python train.py --head_dim=128 --attn_scale=0.0884 --init_std_up=0.0246 --warmup_steps=274 --final_lr_fraction=0.02 --doc_mask=false --train_tokens=305900000 --dataset="wikipedia_en"
MLP neurons of a small language model. Each row is named by its layer, matrix (up: input weights) and neuron, and shows model dimensions 256-383. Each number is 500 + 50 x the weight over its row's rms, rounded and kept within 0 to 999. Numbers have three digits each.
A block is one neuron, or neurons of one layer that tend to fire together. After each block is what it responds to, as a language model described it from the Wikipedia text at the highest values.

L12.up315:527486396494554531537497565464534508480505475479497504397560523456544467478574431522481431583469534417475617505456474534521435532456465531465437564535490502511447498495566566493438485441588507481522550503485507506386508406489517557627530439656471467485428454412482608461474492496560485454544554515556572475487397509461513516512493505450482477439530515608500571498509451539535505526536
Description: First letters and inner pieces of South Asian, Arabic and other non-English names and places, e.g. K in Kesavankutty, Bach in Bachchan, -K in al-Kirmani.

L13.up86:432480497453473480449503399557402479375417474523459347493493546488422488523570488562534529407495496480594556538550562531436428451538445439534510519479434520503478616463478442467516517425565491476500480512406518499526491433491425525519530465432510535467437539428432512486609498485560568443449559526446512504497479561532470532497547400430488548561450429556525401464537486490467466504432
L13.up171:464492572485506554551485445504468500534451536460531469367536548490452458519521478581463482540484567535604479480563525540500560457605572523536490514545531603549461404432480481444509508434514454494464454541438517518447536466458495364540481565474511518473428390484455473524429531475513511548476624495504567529533484524488465512488466468549541474490556512425482445441575445472524507439470
L13.up662:427468470548602704418535546427461492472470418555428533452490499462488501465448408528516512589446554519638477478601384527512593441594460465417479517538523460529573475495495447502513533446489517527485508454452534528451576491488407457508521553477533428536530453488527506481566548464440513511481634436513449470479571492575555444469447522402491499530590450594516406488577471541444545462485
L13.up802:460484495477505506495416394594491551485487532463503463551473485584476468571437499515451505560526606477597603482547530518496482478478503486587528517458427625566553473477481484455494460468535376448481464469574555487543497515456455454552503489511540505482492509397581439549582441495540431567470506452502474478526481442536570533549507601288562387574594466439501388446504457428526510549488
Description: First word-piece of a verb (often a partial stem) right after "to", a modal, or a subject: comp(ose), rev(ive), arg(ue), drew.

L9.up21:528548502511529517526463580461465378530570523496540440497414511547502487527516438493446520503620433547437450482499453430574459565554563518511497637462474558457461529489417489500562494487423465482644409556554508431516461406464552477449530498549509533450440463474445537535549480419586496528462471508515516564467488570490469427417476514462540450456525534484377472460493463488578451472445
L9.up189:461544527457538513548497511493506429508569485467424455544534553544569431475606556500464519436432486456551507467476503454514499613470548514509507528435474509413363518519545506427415549477444511506617459504485420504457543430344519454518475465510402521473457530497519461521492428457523480484430452534543516507420436500531472511472507453493493511414476542487360513541549457536551442535560
L9.up977:508611506511483475456452515535496370463522422518501464574391525517470437557481500487556469393438571434544509457509579416440504563514563518554513578494534480452527441534501563512504509495496483503509510586481495419488491472444532511465501468484462474522495458455451471494443495470407555496455479502572475465410477579511453533518472526467504416553544597450451522471546522484524370560438
L9.up1436:516553545547464539499522472380464436544596527526470447515444541525526531511462528550501500555511549476447601570485528435532444503500492507561521535521450559544456567461511682481485482474463555481528546473536531437536563450505550449532495400542442509481454472531495438501593431485440532497525524584464593457476533522514567535547448536507495570464539553483436456453524477492462411559436
Description: Fires on inner subword pieces of foreign or rare proper names split into fragments, such as Tam-mer, M-amed, S-ug-ovushan, Pull-inger, often in lists and tables.

L9.up170:500447497500466487393531498629500458460459456499512409528467479499522511569482431507508486578541565359535607511505513508512597509540438458523497552491550589632466504415508441464488519552624503572429515447364477426472559402473506549530519548544499491525465507524457521484458477481531466493489583591555451482515484559609563482465474518519446462570472505507518509531566521481484447502559
L9.up349:585490509465404538557480463577508455615550524463551592551554502547577487498589495544480576374544516519537462519614500435402542581466565519571519530460513533491580570375540549551522514593524496525397491525476418449549560472528467469561449441436511521552450498488514614542449516441591559458595578610521438443578463505585484492512438563456485473513476550481462446456487516522462440442574
L9.up1069:465417535505523536448412589454516531509503501475566532505459430477507503552532582452425470562512523451519508433486510528458435521583448501497424482482450546577553483452453567491548562458576413467532509522509554477530485521529514491400452554449424437429437458495485508504509529498449466494509575566485359504425594507567541567481403573598444437601529439575550480492498542538481479544460
L9.up1239:509442488505447540569442539526533464403499498481553400484560456493460545523427502477517528446508604488448531440530514570516479510508497499539561547417489528498405479465533571424550503484515422554487560510461574479578618472444473460507422490521457534529462545503437567484532515514532455408540572475452458467480486490520509544568482547512388577597461504507493471542515616446491474490534
Description: The first token of a verb right after infinitive "to", often purpose clauses (in order to build, aims to address, used to translate); weaker on other verbs and numbers.

L13.up15:528528501498500556485597455449422485571532468528497475426503450508569519507502527531529603452466533490502481520505605550505447545545538463468443563433474534456529544516478567590532552476542546487495423609492458510334527431487404514507524480648476405401545457486501525601545540456572370431453506565443466567511550539529394430453441505476520424493480432490468508526472425505418474516440
L13.up140:457447505535537456548495497478475510403555483538427481485535475478523444480549490528434494493536522611471568471569515445519481565574460520552404542500527506504503456559497459578539620494543428599474495472420488561506534525594451462439516537543519434554497446474544515539503524576528574431502478456537437538496487501557387491429466485507543489403503609619402423546498469522484423480455
L13.up661:560600517494548457445556451457487458500503551456448498484526481563581526445552403481503487495450522471409523545514512515458537499452596499528410594572457532470396418536541526566512512480546524454495511547540425512478584523444475570498480518579509468407436440468510494455479492481506483470367629461586506446526534521365530400531493510468416529507563526456498442509408460538562443593431
L13.up965:510402435485603462504431523478520491521521542492519478586551547558535533552562436412559478488548526530573537418548461474512592526518565402497466525437490450538541540546459506511493535580615445543535497492524541470480487487477456482454473495494587445434501461472539487530542488528472455564478509452567426571494554565496565505465463451498512489487529485545468504562556387448510427535468
Description: Mostly the pipe or colon right after a row label in election tables and infoboxes, before a number: Turnout |, Total votes |, Height:.

L12.up1023:555527482414514575448504544460537478462505584386549485535507569554523503543526548442501458577482505498451470515499535422597396488507510565592377468456436426490516472513475479461470492517533536357499495488572517478513538548490523530489498487532555492435508425548471544606476484597450445515514487586542458457443484453474565573529435476544513428518525503455476500485524481544576437593480
Description: Second token of a song, film or album title or a person's name at the start of a list or table entry, e.g. "Love It", "Give It", "To Live".

L9.up11:547569511536512578421532453625529499514520452501490489572518442483468466505434483533476543514468538474497545438500515425507519519536521557425508558492505449519611572476534545515546492566593505429528535494503546473511554510482448471541384380513566500534469443502488529541499513476524519594457586493560498466471508626480474449539528484519483430624562441496452510501542482620571524452526
L9.up737:521498539493533473501440459468493535581479469450475473488505441549559456471577599543517457423579555465507573494550521397505393524476459513532324465485595578509498537511529543597514534487520504519491547527530479400494534489536516451465437527471521490392513482497488575454488430454578510510447527501455541509455505589470469548518383484512457518496531497497553514527526410465603483554523
L9.up1132:475519490573479508549424521495592450473602516541523437484476482529539503496542529556411533500511493530568508451543446460493475541465575539523528503492522486578479611530468501427473489573523475488514572581456518470528600487527477489521470414585435459480514481518545636518582521431445429486473613540559396442500564424552556478492467511423367524524612524522422459477557420640463493450461
L9.up1357:513462394498583497527549433450463486479431429474520560541634519589501522526401517555462513463653618465503448420530500374571632539475539497424532537515560481482426413457484501473520547440514525476480501442482487563460536414477489462593574507475430477465466424557436502477559499501555552546410517491500492458437537528483480453459405491523456562474487516522473473460570494636523398535497
Description: Prepositions and conjunctions (with, of, to, and, for) right after a noun or verb, linking it to a related party, such as relationship with, loyalty to, access to.

L12.up552:580514483463529603466395539581461498497472418547502453563438453473604502437482404510425503587483455460509462462521463480499433517551513536491519521504485498510500509474490556481473579444441409437567469487524546514474517381485545488552413555525508514441516486492503462601542524478580494477472612551515490497482598595465582433505460516467500492502544478456517465485551438537520526417484
Description: The first piece of a finite main verb right after its subject, often a word fragment, such as recogn(izes), tort(ures), res(ides), adv(ised).

L13.up322:446399401542476524441535549598472467457468408540481437558467554465449531425504519504573474468449521474468504491450491437546587577482503423528468576513435545464498445495489463478459513533544436586489603525538498567580464465501536549436443562466506421487528493543479495483571411453575458544485462587575460471549473485564524466420363498477433458474490529493427511474526496572513487464523
L13.up740:474524411455489461502551531471496448477568437366568541568536507501605486518471495458509498437474423398536545560505549549555519513473505565508595537424522479449482514482545523403484488510609416513503503462506462474477499423419539549474507570433488465587536539502454525511494507489563505593490625555505413481483537520481489515446505498469413463497504540584443500520490389515523474547515
L13.up1345:493465535494537494539550457444511501517515501526563615510545504527527446476570548471517581569503474375459483548569567550493588522484542477508416507467422481500443534553667538548549553539437419502498501539472523485406397480491496573574467587550520359486548438430503488471514510561520487452519559615647514500461485493539438470517480498410427444482470455454489487554514459539507458491525
L13.up1445:442475447557457475498488421532511523428507510494497479535501429466448451456461511481539604422517578472516474475469511507506522535460458565485451606561352538589472557491522362532503467482460492431592513525407530545498475523488553579513464621529539451506502499466382557531592468515565489497414544597627533569554478434557383472462481472485487398439483509498504512545496520541434579527526
Description: Number tokens giving amounts such as percentages, money, counts and table cells, as in 92%, ₹80 million, 27,000 copies; also pipe separators in stat tables.

L12.up489:461458540526578527599477497469501522458577573489518609543504492486445425464490556482483511488418437535519512569596541514496448477520532528473409459523517559459381561441516458547468481414564453507490527511488495479544474394535520585564414572471536411528465473489496431490442465519500508528561619440480558533482476447519516403499452472454487425478481455569510467516520470490581458484412
Description: Digit pieces and words inside or right after numbers in statistics, census, election or chart tables, such as 63,6'25', 5,48'3', 78.78, 65 years.

L13.up31:525474422535469447504506457475554495460488531474482508432506465561502421435443535522508559460530482545469519426481599329487487480500561429417527538475472505529452458471483608581536492514537584495501483498484489553526602489453489610456460476507507467386603523536534494547631542525469464527451506453445473488499416563493525484457524482472435475598416539548488532494559539520473468491542
L13.up477:428517485420406546381498529445484429465466489472518467441490462504562509466557556561499536439524432578544487523473547515499498554476474586502527525476484475521525509446539486490485546493464533515489457568543436526436636558412517503561404500492543450478419477625598589502463456511473435548490495586602494449494497436559540493440488499480337534657486607438566492462475484606454490487483
L13.up1163:521510467511540490534533516541446444547513510443518504556370505456513477480490514502520495448409455572519463572480529563477496568497437571518423527565520462455487462477539477485567501525510408501508617555496470602515487491527477503638480546431491472436515462543367544553568471505513518557518567518589476527591547532492514495491551481503472401490558517495514509437522535475484506456524
L13.up1384:509480479574539560488525514513491480594475449435492502464530527525516505481483554501544468482597540443556562476543449424461403493441511487480529524530513566464442487518527539473552478518470604497548557559535441464459524470490523496604473522500588548420493498534478514572448553444537571572394583565544413469478507496524619470511498439462373453498526483441508516511537454482478485550471
Description: Function words (of, and, for, to) and commas inside noun phrases or lists, such as outsoles of, sensory and, value for.

L9.up402:481476588460536540482489557476529486367527536527479541494470545461585466450518522430536498498490524494508442531473511507513502533519552457612434466503422404489520511484517438418501507477535457545503490503414419472533409510542479547447502499486445452490551515462421460396506529533528435506510510523544465545489413435601508422549430497509496365420529591418439535468479526533492466428368
L9.up473:531427614492414460496501585494593548460479582611530456470504484514458454501440511561449572419480554560508459556480543566399553541529409460505459497447477522563534484508473481553533436473531420512471528467520499542656440555461507541473495442429536455465434449564534550512557440482486465519471468572488521512602522534486569518388510431489538452504550599513495474503512572482499444414460
L9.up835:468504410480426523527484495591537492565560530511524478548478488556565495566471529433420566498497523383534545437494551474449432552485448491546532623538615540514546595415511455502468498492561407492559544390438498426508475500430467509546578493533518494433451535536525523498422574459506539536483445532473424546545522608573496516475455434395477453494483466468454525500411436480537456503503
L9.up1414:435478456580417486527503377556563524526558445510479546463588516477393443425545529495525562397504586562512426485367522517486480510534497427464452404517492591468523443578467434502470487473559459496423572450418472463525575506506493594548473536555521414411569471470561481476526550521453451462515565476557425518536421493498502412599511456513502470495469535559483460480452529536529439533552
Description: Pieces inside or just after multi-digit numbers, such as later digit chunks, decimal points, thousands commas and table pipes, mostly in statistics tables (97|.|7, 148|35, 82 |66| 65).

L12.up1146:508528468455416485498544428530454543567500443425595519439507469577514458507523578543543586493557457503462445465503580428474550500480543405490537448457467575537473583520575498515410511433535560426589572528495442495554639406379474526529532445578529506452472494550522505547497403451466412517418589549538473454418526505486480466497498464479463503501532457445494533458551537522454415483578
Description: Commas in lists, nouns after "the" that take "of" (the addition, the direction, the name), and mid-word pieces in dense technical prose.

L13.up251:440426501495460505449511534536548398505545487461460471455452521511630464537456525626557556550533448400518452572491526497541455608509476610529459464436572446480426511538426572370465546570540496477493494590502550505496529518455465574538500521468523463499511501427424524371499536556513476538539511590548543452478520498549518560518500528596447466567530609514515533543503446532527518514471
L13.up1155:486546509470478531455418515521588447436476544487565456528466596533574530474598495497450501457526491570366561540595527463449443566398475514544404532464481588548528582503650569501601504596534521400547598533437541516551582505494488519471500510614548491425545417440524569512562542589434546660546477520555455575498615521450533413481541537600469497435445514472491556426465464510492435471484
L13.up1252:508438444442424563427451581558530487535390503448492490544458409558562421412441613503593485480513540550468527535561589501403402508527506505496421511418465466473369532463459459491509470493560455424460551501457483457451454486538442540531585502439555428577482515475472490485451403495481581424472525586421447539527557584527564482494540500521511468504391527485477537451546466496468399535555
L13.up1383:503528516563482486432520440591513471550509403440567417547437503512616494470504504459499495447674566488321464537566521501469417556517425479454444518548439439514512571483568548508566498566571413426542499618495525497548488468564535567588525511560508462502482481469508479489441496571466514532551441462473558448449551507535518413507479567461449460504435514413530500488506488461527422489585
Description: Words or word pieces partway into capitalized proper names of works, publications, brands and institutions, such as Heavy (Music Awards), Rolling (Stone), Var-iety.